config.yaml
num_hidden_layers: 15
hidden_size: 192
num_attention_heads: 2
num_key_value_heads: 2
head_dim: 96
intermediate_size: 768
vocab_size: 32000
hidden_act: "gelu"
norm: "layernorm"
norm_place: "pre"
norm_eps: 1e-05
positions: "learned"
qk_norm: false
attn_scale: 0.102
bias: "none"
tie_word_embeddings: true
parallel_block: false
init: "normal"
init_std_qkv: 0.0361
init_std_o: 0.0066
init_std_up: 0.0361
init_std_down: 0.0066
optimizer: "adamw"
learning_rate: 0.00181
lr_mult_o: 0.847
beta1: 0.9
beta2: 0.95
lr_head: 0.00737
max_grad_norm: 1.0
warmup_steps: 211
schedule: "wsd"
decay_fraction: 0.772
decay_shape: "linear"
final_lr_fraction: 0.02
batch_tokens: 65536
max_seq_len: 256
doc_mask: true
train_tokens: 868200000
max_steps: 13248
dataset: "wikipedia_en"
MLP neurons of a small language model. Each row is named by its layer, matrix (up: input weights; down: output weights) and neuron, and shows model dimensions 0-191. Each number is 128 + 32 x the weight over its row's rms, rounded and kept within 0 to 255. Numbers have three digits each.
Before each neuron's rows, "fires on" lists the tokens most often at its 100 highest values on Wikipedia text that the model never trained on.

fires on: " (", "\"", " |", " was", " "
L5.up165:111152160126132100123119159115140134128165194114106158159126136162178090093095144138093180083083131098128096134081171089206117124104136104092087126057105129141078125101127130165114120095083143145146124156107169068090122160093098137123110152120155077106117187173133165205103139096137151182172139110130087129108098126126112118166122130125126108170086168096129154137156059048197088080118144103155087132146212180118151161090076094147094159098123180131136121159099115113148103178139108093130118120120123109110129150102125115177156096153128123215144159090178162159107070177105116182
L5.down165:123074140090109148122117123200174121060098198114143104142131164135110098135083148129162121120134189120124098131110146135109088122064217144139096097122110152201116083122153088174121154147113165178113124120183144171129100115145134114130119153066145147135156067157113138088156095111166177124122156095182164116191141127158165139124150101122084162118158149080189086149190166152090062119178110133176142156128091133121129120105101185119147058138152097113050159133117153129137135130128145157110151097085113115151138107180131095081134106127132128053070120146071166140124115073161084085

fires on: " (", " |", "-"
L3.up463:096146116096165102178126095045114118129097173109093146156110121127136102129192137069133150129109071099145170113084085100143136119132176097158115214100158122149071161106112172159147119106165126116103139188137154092147107157080165124131074173098160117104147139113161173170114197121135070214197134121145105153118112157080121130121161137153139067136136138147125176143181082088101101105124144117174065188122121197136119121116125121070126163151082168130094160125098110102158110203156158099089138104088159135157134127112144160093128193128168144125099149129119147141090096130082186150
L3.down463:126177094152155081143158115108063145126118128135110095132140111138081106147118134174133139141148181145081179164102165103117127126111139095104127170076104178211145164169134172132128155167084087178113100121120162153110119127228116104155152107135157126149154106140148124097153085165135145156061169089134101137092073127098085120153120121140204144135115122107177156140082062127083100188067053107120157093111146090156133111160118138101181144149183130144093150165088184124110155162113105123090173131114170069145139123124083117168112113052139161095083110082118149132073131069108115152

fires on: "\n"
L2.up25:070115174109142114132136095097067094112121166191138128152111074104155122108145131166116154108150092085189122103168188100195097083100079107153152159048158142148136197120103144126123106131148148144091127146118106135058150101105145152075111163090147145109174066113130140175101082151123118150180162144166104140108138166053127110082128217130179149136146174131064121144173129105139119109119144085106147094174173111107122118101128128145167202074127085141083147174147146150133179136149169146152149152084155066128123131136142142124082131124190158150092127136142152070157123133146093184
L2.down25:102115106199213149121131141121099143155135127107144084088143075113154126117133137119173136172031119113106088114143148139158180150162100151085073085094163125151111133185145185095152139137162121144075168144099117099135100143135134131105148106125093151113227106075181127116141147224145102090154169152139187154102112152158137136094162067157150170055133155158080113142107149092094115131062133103074136178104139155125126121098179124132116116087131098132181152168114144099104090136130157171127134128158106072174158099074156162100153098100125096087104068103135090143110154126108105147

fires on: ".", "==", ").", " National"
L11.up184:123184116130087111074093152177129150149088132124117164137160163121115115156221131146174097105165120134121145156144056132131124044139146149122106096160149099159126154040147163169112154106160176094167153133163172123171173146058150121146138081114095101123098146099213117095160126099089155204094106123152160150122138139069071169118108076137104091156114157164166071146183133123136146161113112121143148176137167056161104130125119088132094155148114190126069140124136101119122120092094123116122100088126065160144183115131175103064143122106113159093101132172158091144130102132150148120
L11.down184:076117144091122222144133162137148148122137169118117074129132102140148074141080180061151095149122076143158125145126090121138164132123166146146110163131099120132108080100091137169154142104142101148051109117159155154128127168133140197098164123148108095118125153096128233139153123122118137236163102085112110105123172086140091125116121134160086088178168157123158161097110104167136104060177100174112100102122105092103145140144149117092127137180156132059149094105159118068112134133119097144151155106161096149072108219090124166133109150093116116126085114090185125094100172131070129127

fires on: " and", "'", ",", " or"
L10.up499:147140166105156115104143136110077146117115101127136071117196040113141127123134138138132144171135050175169153138114123100174145097153117124150131172111168112138136166133109116087111143162082134103169145090105109089091138095126076111136134114072109136142166197144124129148117202108098164088111134066151144090163185160150141114182060133081211085150135119150131115137113117081155122154110144120126161131147127129168126044093124129075136145042041112142160170140127172152134115084089144166120128173114123076185138115113111149082136140135107174121114174094196112183081124166142139092
L10.down499:154064129098138140141136132064190122118123108094119144111118181089114124134083116126123127116170139169105173145150101138077112143074175143131117063123098120060085117082103142112103102121095162186103149095191119164136113138133186181111112144181157121140107092131127157124123090114113084141159110142177159183104093075118180160058160150182098118159122113153152069152155100140119126093106154174088090151106175138123124138111092105160117103227159100105141122097154140122089126125147091105138120122113091161104161152123162099138173140230181128145190144133036126059129104149142154146

fires on: " |", " ", " 0", " Pop"
L3.up563:137164172100044132050180142146133162096122143150152152185122121159135109094203122179093160122181140111146135155132162123136088145171086135157086100072153105130142189115122169119155165118112103134111085089077151050064147096110101099074126115145152160108165144123115166115164080134052112159150132082177096140127098090136110126128114187087189087148130191198156108148148110103182130121104066155116180089119131090100126123154104131175089173068117170101147144159158102143116146139135113109112090156162107101142146124075119107111188105107135144194165127134133113126100118149082127137
L3.down563:110089123137209076116118152157105137148080148137165092120120149074078160134069127147193159129144168127102099126101099144129127104159151127173090101167162152092129146100151133144130157142108124078090151145103143167154112111146152161138153118124159155176142097148089137141097159131138110126091136175104128099106185162176137108146107072107174095164166171096136096121171176126118116150150184164180117131074129098124109140094126127116132126123165139146124128025066177095140081125132175134027167077143139111125126208159093134081078128093155089089147207126053142136118101137135099067

fires on: ".", ".\"", " he", " He", ","
L2.up270:095125151106117120115111123085102130156035094099123126147120107164134112189160143130135141136195135120168160106139124123118103120119108094132099105065115139120087145127118192154122104125088133150171117133134171100124146104099157103093120118116132132113095206123134182132130145087094081147173099137128174135113171175021116158124103125124132116147138144128141123135148161093134149143099130123168184157148079114201116104113130075144108148117114118102078188166134144134132157157167147189138113124110116058114205075130175108147088137161216134055121182129121157110030077166116112209
L2.down270:156130182138100255093128138153136157106130116070087105142136149159085182097154143085164121142138134177137188161090085102156117138198129142178127087116150109103116110139098152164123093135170147105192194157092147151134116167129142186134168154100086130153133115153134143104151090153133172149103120068135130106086098101131074138196136152185132119160156109162118098066102136120130116124116089143123093137136113121126050125131168113170081120126087152126179098056164055139091130129118081096086108101140100140124073081194096158118102105117141143141155107114109085105146122129139136174

fires on: " ", " |", "|", "-", " and"
L10.up337:125121159115108135099100175100156146150095109079120107163207099114124078142120138129074114175132117124170171155123108065135058091108134121178078155114145130123152125090136155123127149166169078193130157156112104133142139141095182154090181095124149086078138161112179179127164137085141126099136103187161095174138113154094090167114116095222151138151096065055171087180161141109130102191138058111166150132111092077121101093141125045165141147102101120128066158143175167126166130149185152139100101138089141066131132155111137139099094109128112096129116130133065114107131131138153109135
L10.down337:165176135144136055092196156133109113154155079154156130064138164130135122120132140104151112126062114183118123127118098165141157106122077137088089083101152063158159118124139123076119158163094124099136072118105164114174053067137126149165186166159071179122148103135128141169100154142172162138112122076127134143159131094174169125119132177118156138123151172202073149095112107113098150078160130143113092144152147127111134178189111174110185074145142163115167053075143138100153179081096056096121122111120150094136062134120119056147167134149118155081126115120132132157115106114136153128

fires on: ",", " where"
L3.up390:082150091155160137121160150100146138107124136125106104096161127139180085154135112142075160168166140090146141172051097063129063126130162127150073128087106136091146182145139186098113135161154041174129118118088172104118118096105117133141170128136119170109145163155123174099120092055128090129091130203097147082119175140152149153139091104103143140158115083153170104156146160103150109143143126107079189195152119130151111130120136124126100123140144188119138132116130096047067149171191114119166095116072118112159118102130161123151200195119158116184114135084141142113107057148079096168
L3.down390:105185129106063152085127108099108080050118141091118131111129129132107095210171136152134157124130139145173185162118138094153144135141127127100093088166122077121134118123114116165102172099095188123170144162153136165122146085116182143121099151195135158089183098085150123080154106107134149232088128100122203101140155115095102159090137173109153107123098099145096183158134180111171141093100140095162090083099122107157130186048157131125096068099123160130124114097112093170095136129116126156176103062106206141134143119176068082117116101128112123129137107115116100126087144136150126184

fires on: ".", " |"
L11.up649:071166125034123119108178146129132140176085132124154191086146114105150097232090151101127114139134133124167131135128134172154131087173072140160105106122119097094108140118142137151167129167137109064172108168163141153138183064132197099142111067139147108125101168141129168136189093118121194126123070160105092116116156136081120110115068109155157116184121149139161189167168158116147205084085093126160150172168139123102117122143115103121113174094171186073142134130118110100153145133120152095143094148082073093047137092140172145132096084102150125106123132107113140129091134120156164139
L11.down649:119141153106112189092124149172136150104179117135117133119158091120164112122173114102082066096172175123192065165130124124144111126161054171102069090176173142142112106201074100172159143106140108115124099133145078159112183140105112187105106102106169112154164113118145228103138124141112150148182114114106088117163153117135121152123158151107093139118066148122108126116132188133119112070137142163114087093156158168086111096092123168094112122172158221124152140102133066144136117088213136122095086089156088091061115131170085157111145135111116152128124112109138107156131101135063118120

fires on: " of", " March", " de", " to", " February", " April"
L5.up330:118142151129148131104153135063119130183089145103139148141157140161123182155171125132143128183122136153118124086128075104111086133118119137101080110184116074133088137141117189118111212125109149136148116189160131135107164087116187143139123076177065121062063231151150116130180139092099102130146151202129157150103137209137131131153103159044127104120150098096139099168172136171118137143141109064075165101133125132148133114109109122089121132128159128110098134142138074157114173113139134155118148146143076162134157108081135105075073083187070132094132169168127151067123096128106076118
L5.down330:142121182150152168119134090127154097132176107067107103166118053140128117061083156120173103153101154123155138116150171153161108120164136136154176130089108095137131169146149149116161052109155148140110143126125102227079140142137124131124095150110160126174107106097050118143094125156159171190089143081133139114177105097104130113127176052154152144079163135122155151205096177123133133084090153105136131150138099121082104116195098093085159163095176129149137136069155106164147160073109055163114101105147141106115148107141171061094099160119087122128139112127187183096106164110098159126

fires on: "-", " |", ":", ".", " "
L11.up670:150159110096118107081138173116140113089056145154089139159128151124115088186122154167133115124159168102147150123116104145146132147154108069158044191101160092090140119157102198072117135137189173136115127132138146107049156070133185121128140158128139095124087177145102171112124107121115089150116118205132083124158119162108172168113109161145126068170139060149147117172100138166105197146129090129111139154111097091102111084147099170126127121078092106124120133167123130099188148113059066137191070118183094089134162169110112092166142139104133165179119152121097151086127159182118135115
L11.down670:101134115148129109115172106130107154147165153135121117078132123104130171140076117116127065117122151140220116185169133108161142153182070197142162149158140120185110157153070086096103121145145159145185101113068168121136141111156066133112166077111096052088155109113139121106116153121133137117173106156111026115111162111090143110154081142108208203154148111119119096050119121169080112155121151115151155119137087133129148127109166130104146171102178149094146087105134102101105106193173135068107177125135120121122142152138129123112153119117154142064064129159171079145121144070100139084

fires on: " to", " and", ",", "ly"
L10.up710:082046109062132116166109108127063086124140162118119104128091101120153185092087102117160106237158073151125121119154146167138166134179118148154185117184157137118091129079138173114069166141159112097208183125097166103103144069080099116084178138100099200143118135127169080149123093166146138111167139148155089151104136128134142151104107139087146105109142137166134144144140150140164124129180097138172188129151110158138106110117130093117153148089149162100137198154120192149153131134145111122151140104108138128147191076113129102139055147152088122155108165130076147066103130161154122176
L10.down710:123113134138169117160126096143098183147104214100129112100121136092163145143085131106157167071132159078152102118183137106054105084147194075101152122130094151102074178135130129125130071149179148112210157149101112122149101165163145142109107139079189083122127127155093072133109111113155071120166132155147143144151154131151162163066109119127111056103081127104095085190118126093136077172160102055104129129124138178181095147136142170168168132125096084091174063167132143141192132139137086098125097126125103117101108146166134122135131141139143135145144197090126127078185150137161172109

fires on: " |"
L3.up249:078102189111138106137145082116087152112136129108129125166149044170138103172116122157097133186127103095173116143125107162130145098067124088122132085106137086092146134077112132134151173216164130116145116152097146119161164118091111068156102148090108143107110160113182186119176106125105095159153119156159083122050100122070081158102129167140098146192179125190166144149133136161117148171115059207100150158121143084144112109158086074111166185071123129080108139174140074121091153164134141126161126123099066125147173091115135120102069124148094133159151128137145087088114172145109117144
L3.down249:159171155098148131148108164075148130105160143150118114120149144173144113160091115143122154141101078089194127121090093081090113067156117118158137152127111086146141096071163126154129157058133113146079104170130123123208092155149135116127100114087115164112109202091141139104115104137132143147117140130146098101080120057117217111076174145111137161159191186162120165139124118118169093120102108146160153097053150180115181132085161055086191125097139191124066192103167095070109089141136092118104163127122139141096172092128102118093119144161131063132160139148159137143131126175103154138

fires on: " |", " 2", " were", " 1", ":", " 3"
L11.up739:148077102126096121075111137126132128167119137135110115152083108168096146125119144075096121135120174064225152189143109155165096093111145097103151173129164148134112137095119167128153152158169147132179089134067171078079168061137115118137229102123113151146098174171115146112091139089108075154073078171133092130091125142153144145105084132187187095160113123132110168153164132141099148116152108126117100179150124118108164145170052102111071123063116099186127081135132109151162138105096113151108091105109145165103176114093107077167187097148120122159148137075105123088104168169100128120
L11.down739:159045096138146000106102141109150129130144104084097119125142111116121116108095196104070107120123107127118082130163126109126088097170137135179141061172181133122163154194121118097182132180094100164094083144092104167151124149125159125153106117111122099152105160122126133120149105108147164135133134222121123076168096092157139063131126149123167135147120177167074150063150117113120149133141165126121136054138165113130117136147140115172163163095137171089144120167115137063119121131126156120117086124147135130174193191151171162185064142120182134105081123144175140112122122109076148099

fires on: "\n"
L2.up621:150088127155109118124133102019109142109119177177178196114109088132081101131142128141109159153156133115136109112150141082185088057113084150161117136124135096105119134148103140121139150098107126202097077145079159072111160101114126142103094084165115165160157144101197113193151079105114077103168143175149142177123130164103098120077130170196174112140170181173134123166146142086137120077142145109126169128153124107128126095077152112111176158086113103076096185158123072081139140146165148128163117109110115095147139129126173130081130108129155170205108134144139121095109090173145108203
L2.down621:145169152139137183118090059123131153094144175152161085099146093105134126124085149157108070176130122093127120123133132112128124133152138099069123133103113113093105137201121188113195158140152125103066103082200149111132112159136145134111148181135079151153189047134154112113101095149178137109082187135090195109162142151194142126094132121127131115177144150141075113100088145124068119116113143099110181115154157155102104046084127130092162109082157098124152111068128108169103106126174136150156098164117133118151145177185059112101099136127127109176156134107127141151085167163161067192

fires on: "a", ".", "i", "3", "1"
L11.up532:084149106175081085117150129054166167119109142109162156164151084146116090158086127124101166146147182161132212163156162130170126147148111084085079153087149119077114094132128118111136127136169121137154176153148132149119132128182146141116111129057124198155107172143137097144112126162125129168142214176076103108098128159121169130145104123134098096138175151180181095105126138092190119149171120062102114169151126188070085061111073132195180172066090129130127201145104114126124133152094128138132069104163114112123111139099158138095125139132120101144144068123119139101127110171149085086
L11.down532:125117126153190115113207096146108075110085144116103145146154140162098079149229165117089128106150136110104123123173152132171094125101157165164189058104149049136118120130134122091139154183101147139122193125124123130091103098147121162094121107106180102120143110134145145128148110121143143137101137117129159146125094172103110147091171122164090143121159069167091168113098149163121122172180127132117154095126126056102153167141141142180126102132155090161086128149148163112161129148075084167140095136080073102180041047155156108143164145141196107066136070096119109091139178105083144128

fires on: " |"
L3.up115:110133120113154113141158100135101103149110138104142154137122087118131113160147155159120199150130119137201099118131134163149107091153087071120153133125160081096144116129089219085147171180159135117143135144112146086141154117127085070144145111154162154123116152110174190098192084123093120152117173124115107146056101149072099159083083108116204164185183130184111119138145120121176110187178100169124175188130133078152116151152131143074113194095129116086107156122160156136098118162179168109156127034118065070130141098117153162116084125151115144154129136161099095165118160158093084147
L3.down115:132157093111127121120137241140119118057130143173120106129124131132179133169113120147186155156123091113173140151116043154111107117137101090150104171129147106175145085108140136149119144126148150149135121121129043083171132127154118107125126116101142126143144172084077118170125141168131179111116117091147104088092126074093182140128151111157107151146223152134133123074068129151149083103114100158137137064056144136115130164130213071131120100103125201108131119097111121144153055134047080135137158127112146102076166078118083120122136112104133176075174157116125149139145123192142156104

fires on: "),", ",", ");", ";", "\n", ")"
L2.up94:086175102142131144040154059081090162134147112094102134160123082107187094151153109095075151153132143153189148134110142099090071135128108135108063116112170131108151218139132134092108137168149097139119104093123133120126141111108109083085173136120084104112091134137122187166123082077045118139113121164100106106136133133141083168113115171150120136147116095141134106165137146071132149163179143119121136174139110085097130082163125113140097170122101158138171104161151114106134172188173140104107154063089131182126145121133174106171188134119177129100110094104167173098030083128063114149
L2.down94:098203107154133115127114110160128063120138090104150124087122130137107157113061142177173122142115138136137118160062120144185185137122138132146152104212114093114104091171126119143117138127100119025154190134138078129114108108115117123196092135139160136118089109106139141081128169135158107154109124127095148110150167134152144122155107115065107112143146101125110160177130202183170108175177122126156164118128122119176120130194138115121069040167141160108172119076077082170118110131092139155145079140155178109144129126142014135164099137115092160124159136112089117173060122117164121131

fires on: " |", " ==", " ", " Personal"
L9.up91:080133090081168104137120154108075087131123139180106085173133108072101101113164146094106130132122086123147169140076114121166120106188108102148131127092136140068150117129111154122070186086153124166157146168090131118125174122072137139152099113106119130120148107102134161147127142123117156191131163137173124086134141135156194180133112162121126095154095151166074172156090086098197171132093135166220103143171129114129144113088127103134060211080149174107108121187131121073129116167152112150148113162130103111098104180081160120156141150104126207151142105053129151117087083119102200119
L9.down91:100128160143091079195193147118180096177149107072139107100085126106104150096105143101110069149149134136117140163115097110133090174130194157097095132134099062115142135116162101143124161172173141142108150145137114161194049109188113175125145122138066171150126091106129139158189146101122097111103088171128139123165106145127113123178136126109124177068127138175133143198191102114045112104151143181131105133112072096092105156157085106105134035142148101135079132140147153102147106121123099156137149142126125122111102048117065137133165156143112135143097149174170156096135187157181130109

fires on: " |", "|"
L2.up489:101136145086145115116131112110081183105093145123124118098111100145153105191163138141157127116109053083209123083130080149138128098103100129127142080123144099120184157161105136134175145201196086137120101114109157142138141105134132093144140108109120153118108166207172158144117147092106106174126097073158127133087127161092107153066118199144185041153164171173124129132101117143120113135105116100113145135111121122148126077201129072117093123084127115083086138159167026151168138170116158123121142124082081176141168089138131145183113133128189151135127118111153072110106166121118108201
L2.down489:116120104129160135128157133150118139050197100127107121189147151097123133169194138133069131152148140099140139125098134129144091088077143125149177125109107153153129111174114121136163167136155081181192149163108092139108128143089115143161132089150129156194090123143091168062159167086161119133085131124119145046116151109040106135093127114159080096169128184084128133145088151121141091130115089128126188144102119130127116089153121106106186138071092128192168133059168091158128137082162134147089138089117168167141143064062176107085135153157089096138128110162104156081153151065182119123

fires on: " |", "|", " (", "\\"
L10.up246:152149135071147113119148191139108159124166112151141168160163118136176073141110143092152146137136091117132167133073072083110077095129072154176030153194077117121083120138152115086169161122165110109168156122090163084147200123128164112135122177094149118127118133181139190177147155073088131099106133148160124136130122184123155127105112120071137086159142183137115125121182114124120173126088134145130150153090105142089099112112120099099063168062085181100146126143109110107131145150096141096138111066123070061081184168107187092097169087142141176166173134133118134113096149115130133125
L10.down246:170130113121189155099197109153113106124139135144120181132147127135187140130156128149140103165119133162148114144138114107100168089136139180095081096122136122126084087089119184085056140151086183126154137137103121164145140096141186093135141090086113140178175143148201184105141124104123169177100140102109163105121146087101129130148151109123165137160135096126129153088125153139046141105132151123133141087164065142077132149124168077110149146137147129105103136080067172148139130117139069123152054145101094115100148209184187179103064161064127163138096087149142115118098104068046112097

fires on: ",", ";", " which", " where", " ("
L3.up379:143115183070151131095177139140122123160101135150119116148148103102142100106168132113111134168235167135143136170079105129062049117164155121121065173097089132098105139140141187086124160144154122148125159176115147075141131160112117098107156144136117140145096130090105164108178157105086115079094107170101157105113205128118120141133110121129138154185141162140169114173176110104151139187134104107128122142107164083124131123118138092149127105109097198148126113098123146089087119138184108115164145090105127131168107110115111127077148058165177131155122148126072208082095049166039073134
L3.down379:124142202127139167099140065140145094071138116086135111095127119113125096173103125114098138120125151161149123157099149120090153103107120162099124082128121108120121067135112132181126118072170108124165118168154202111130099108104130101142115099192088145109134141106144133107181124084167128231136194135135197128170144138103127159134095127056168137178116072151062105123099177113109121041136139068171119112105112140110126152161136103136123110127141155159132102132121095190149105127173176121121113136098172130138137057207168087110151125100131135112125104150155072146116142094121088247

fires on: "\n", "-", " '", ".", "'", "://"
L9.up722:195090103120176102168111088043125096126106187118141123158105086053138088140117132136145152174108105128144125106089077136119127055194088088130092122076154104161109160149137155074115130101157135137119120147178134094080139128125206112089140124082141083081083173124101096113095113148057107091086135123076124116146161132162110162140141168186110127120128109126162188164099126104177134141127189084141085152175092114110146086097146130146140165061081090170131173167112138085141155156126097123126178173139100151140158177135172095115093139136144152109194123138140171137133111094167105074
L9.down722:103077137103129140114145109123136123153112177119081102061152101187129154150121152129162113088113157141156133145171086165151220152188142098136181173175172176176116069105101140143135178127167125110114121106129160105143093118123110153133141121164099088117159110109130151211167128092119148106137144099095094131124173105131085184084106099091134152154108112127079080120112148147122099133139073156158155150122082133130131140090151120158113102088111180076118130090078181145112073176124115144122067149135083099110189198148143145095139169099079148076117088091185059128132111166053115183

fires on: ",", " |", "\n", ":", ";"
L5.up561:125188113154141130088163166124120161106077163093144168151118081104104090146144118130104104162143104103131120144082131125116061131101092105163135158113139149087161196174153188082110152171138060165105150125066121115108185065103083130105185117168122116079132132151167147120176043112037096127100157177138109089133142123132070145124133113186130126148121117158128099155136105128201149199130108141108122166198084064104116106127149126135112168096121160180147123095127123155142154132122150102150077095073151120096167122134160055085145076141152180096094151153132123141150118132089086102
L5.down561:149124147185153108113154053111110140146112114108150100125144189125136129160153109116163096106133136191138109140091139050125150169192133145136141093183112076087105091185096087139153113122122116079152083102124108163141103141105126143092129120189149166126131125112178152132125099094102124147135167149090147074152134221116119111107092178107174157088129084172110142141147165101075137081181120085110116177115089103153115131105124151118099067118116145095161086147116071173096080154152203171157115131130142111147110081150137116191067072189164167130087129153094078138097108096193116168

fires on: ".", "3", "5", "2"
L11.up158:194131146143113086113093102131086121172159144088095109097124049150089099166105082156149168162172144126145231141146145100152081098109136110073162153170141169132115145143165096127063147167152161114212127144126142099119129158100164065121123145129093121093122145114158127115088176107139146128109175104105194117170119095119136142124154104134124123126136174118098154119137076134105186125123092117137102180140119168112087062151120095119153147054049139106135161172119097108157166121133130172106101097177145171131127164141209138101159106104100173150162133065061166087082124156094123111
L11.down158:087143153115163139139158116115191147132190163131113117112144101133150119155111132118131071092126165087145136094153126139164179128198105123125149096108173138143101147089125141077084200081098150123133121102147109190120133159103127181133157071101214134117116139161180151140204182085160112149107088134159088092128152169074082170158136036146098111105083185144127131179049107171085105087134163131103152100108082081143133136159124112132165134146080155124105157112074110108173123123130119118135088145157144173123122069176129138074130157112096160088143073080108130150111122087101181136

fires on: "|", " |", "-", " the"
L8.up298:121136168103153125066151161125088113135106084103095084149077062121137115172107162129190073191167132137170134132135101159094136100117105135162110092146160064150064087163113126116176166224189144198117108154141141146125157095132146089105110115134153159121076142187153180138155083105101121152185105123162104128108102133104143145118141129185149079102192114095133161135104061131128101156167119173143139151150119113185126092188146092067141132123166120123066150156177117135190095125079135146154079144140126070170137145165134094162112102148108180135133081146148100126146116113068130108
L8.down298:133104109110128255117153107154133095148152154119112142072170143137135075134162118142085160145089108109137104104137151193161126154134145129098166119109109115147139128117137088170090073153146073152150127115134145068115156139149136103132168092147094117124139115086148126104087170128103112134163128127156100140169158114129117091136144154073149194163098141094105093063103148088157133123107119124176066164164096115156090131166109124156135158137127165119090090072079142105103133138174134145124189128103140100086126085119120139119137145104152126098134105119140102133169120161147167103

fires on: "th", "born", "nd", " to", ",", " of"
L10.up18:145157159070161122175161136142113068168115122132085085130149129123165124115158179138149136121114101124153125096152161161098123097183109094101109116139138157168142167132166157083093183119141136111162144167164142139145163091134171104131114106122079099091108110162154121176169105110125109149136094120059150163106149175107141125125068142118120117113113149162194131173117122121112120133086100083090187065157148143108150130187091063112181145073108156094142127164139033128108150166064092162137168119139030135080211067155093154080137097097122149132111132111102142108088095173102136191
L10.down18:122144133112134120111103095136153205127199184111140108118164131126142139048133150123097184157113100079154161136152137119129093105129109098158142147103169124142143119115124207140133108181117115117112185126104132113046119162170116160136138156082143174117171127145122089140106122171194137131107187150111195152114157063095097140115185088063113121106111144060117122135108137144159104142143144050159135156161141125139138083092173141124142111092113097107156063095147169095152123091097105093151103123061154134151082108199107112133182172148158123125135104112137103056166169056076151079

fires on: "-", " or", " and", " to"
L11.up456:141128133167158103160146165109078109112135153192118177168141140088100108156114080124111110145134042107183108092120132152177157157182121069131182145093141123154128142117123088153151159168129100109141116188064175109130157093119135109115159071097153137142134093099111092094192142110125149120163095095151126108117196145126144118150109109130144122132093057127153142115119121060136085134197118092149163124145117206168080088129171123136114103081101052096103119090148159143176105147177107081156089192101117136206168142076098145118084142167118098161150120114093116189146097179161131143
L11.down456:152162066103127172121154090126133159149107124090139127129102156194163158128133053077134151096116150100142120153140068101086112117140129145090120120093137157113121116116110136143107150134122125135143123110193149113141162093096171130115164225145123092198193094137159113192020122088174107117144151053129111129116089126132147152148139153141160135140124136146120129136090123153172156073110084192129135164152101135134134111156049148149135064188111126124119158118124131102138152046102145115155198114092119056103097133156159102062111212118105137117180092084136099101110151104130151156

fires on: " |", " -", "=", " —", "|"
L3.up591:087097166085104117159162096104114147109161154107144096191092092171140098175138162164141163126094090111185183132149088158114150135151081083140106125073109106151157166074071184150061109179166144137125110111087108098131160140093156121145142104089123125121132144090132172127139075085109058160142154127101124149109071141113138129130101192170097114132119153188129180160155123154154195183124103181169155168092113176113122132172107118105051212098107082106145130141146121107127147163130149184097144132104084072098165120121173162116107155156117184122130141158107122066086183146143114127
L3.down591:097168086175115240134125154119181086136128100113149139191120107172176145126192111122124131155104091131204122092085054109124132107111084185149137096201144136160115107081061133138128134098118126076115092128122101164045149166113162137111147118087147152147127126076140144081122118131128150159179128138137099114122138110090151151105174108147071081134123131093102139082142130148164134119157138174145117103127145156123106107104077094118103170118145146166068104110112110074151144120137089120183133180167107085093161190093147057081125157142135124194148085139163152148154121173082151176

fires on: " |", " was", " for"
L11.up604:058112158146096126081138131106107183170161158144159122122186133165087103170180129134136161144126124102151136182118176099208079114107099073126052117142125106106122189125091100112130110180090126102126165118121136048151143146092142116130166133149116142113077159137133204129092105098111133116141151124089104172114102144093070115135119154093167126172133159108153123164145144127127101161194145115103138108090159123130158146135105154169104143118084124043168202139104178127168145176104148138126129117110109068157190103069130154119116129121184101172114090191131099094049094182110133166
L11.down604:091050151108147094170114186118152132087110117211140110165129136170083032173177109156100149092105184159162093153123142153100194095111163147155098073084098105124126131126143129114167081159130132145041127176090071112135154096110097133117111171105129144183124114087112187065063140131103181134121104165137160097193170152184156139083196127105114160137178151132112151142164149095128114079122116132118123131148090094111158094130118098124160144118108127152105105068114117111115126125195088116153105122101149117149150109139115183122101096170078145144065159123131177155159118112159129136

fires on: ",", " and", " |", " by"
L11.up90:121141147047114135176152116133139145152133153091148110178128101176137068187138146165152147140084109130177179122058099074128091114131118133141073176124128142113115152135126131093166073168160109152073158118214130143141114115118161090135128097142146109124104152147163144107134096114124081146175125120126161165118128100104097107141032153119135086166155132159132195204189108116121161111119127164093123088102105102096129117123108128129113178069077168095077144133142146158158122139130102164169187086043008102111163103112102093108119070139165122136142111112135124135083107157154110129
L11.down90:132146144198148119062119120183138125129156090106128156146182110131153136114166046099117115087172109100103107156161178137095137134106112088139168079140141121112104076123115173127114122094047100125141085127075122116069120131104103147137118165095152136112181121092166154159044098101105172100137113142098167061090146155136128133164188154113088157162098150143151093110121167118140075122107098141158163167223153111133152120130186165132130120110175106160120127081112128147131128066162140143102047141189173111082143134136165158127165137145095154124076164130090095174185159137066162125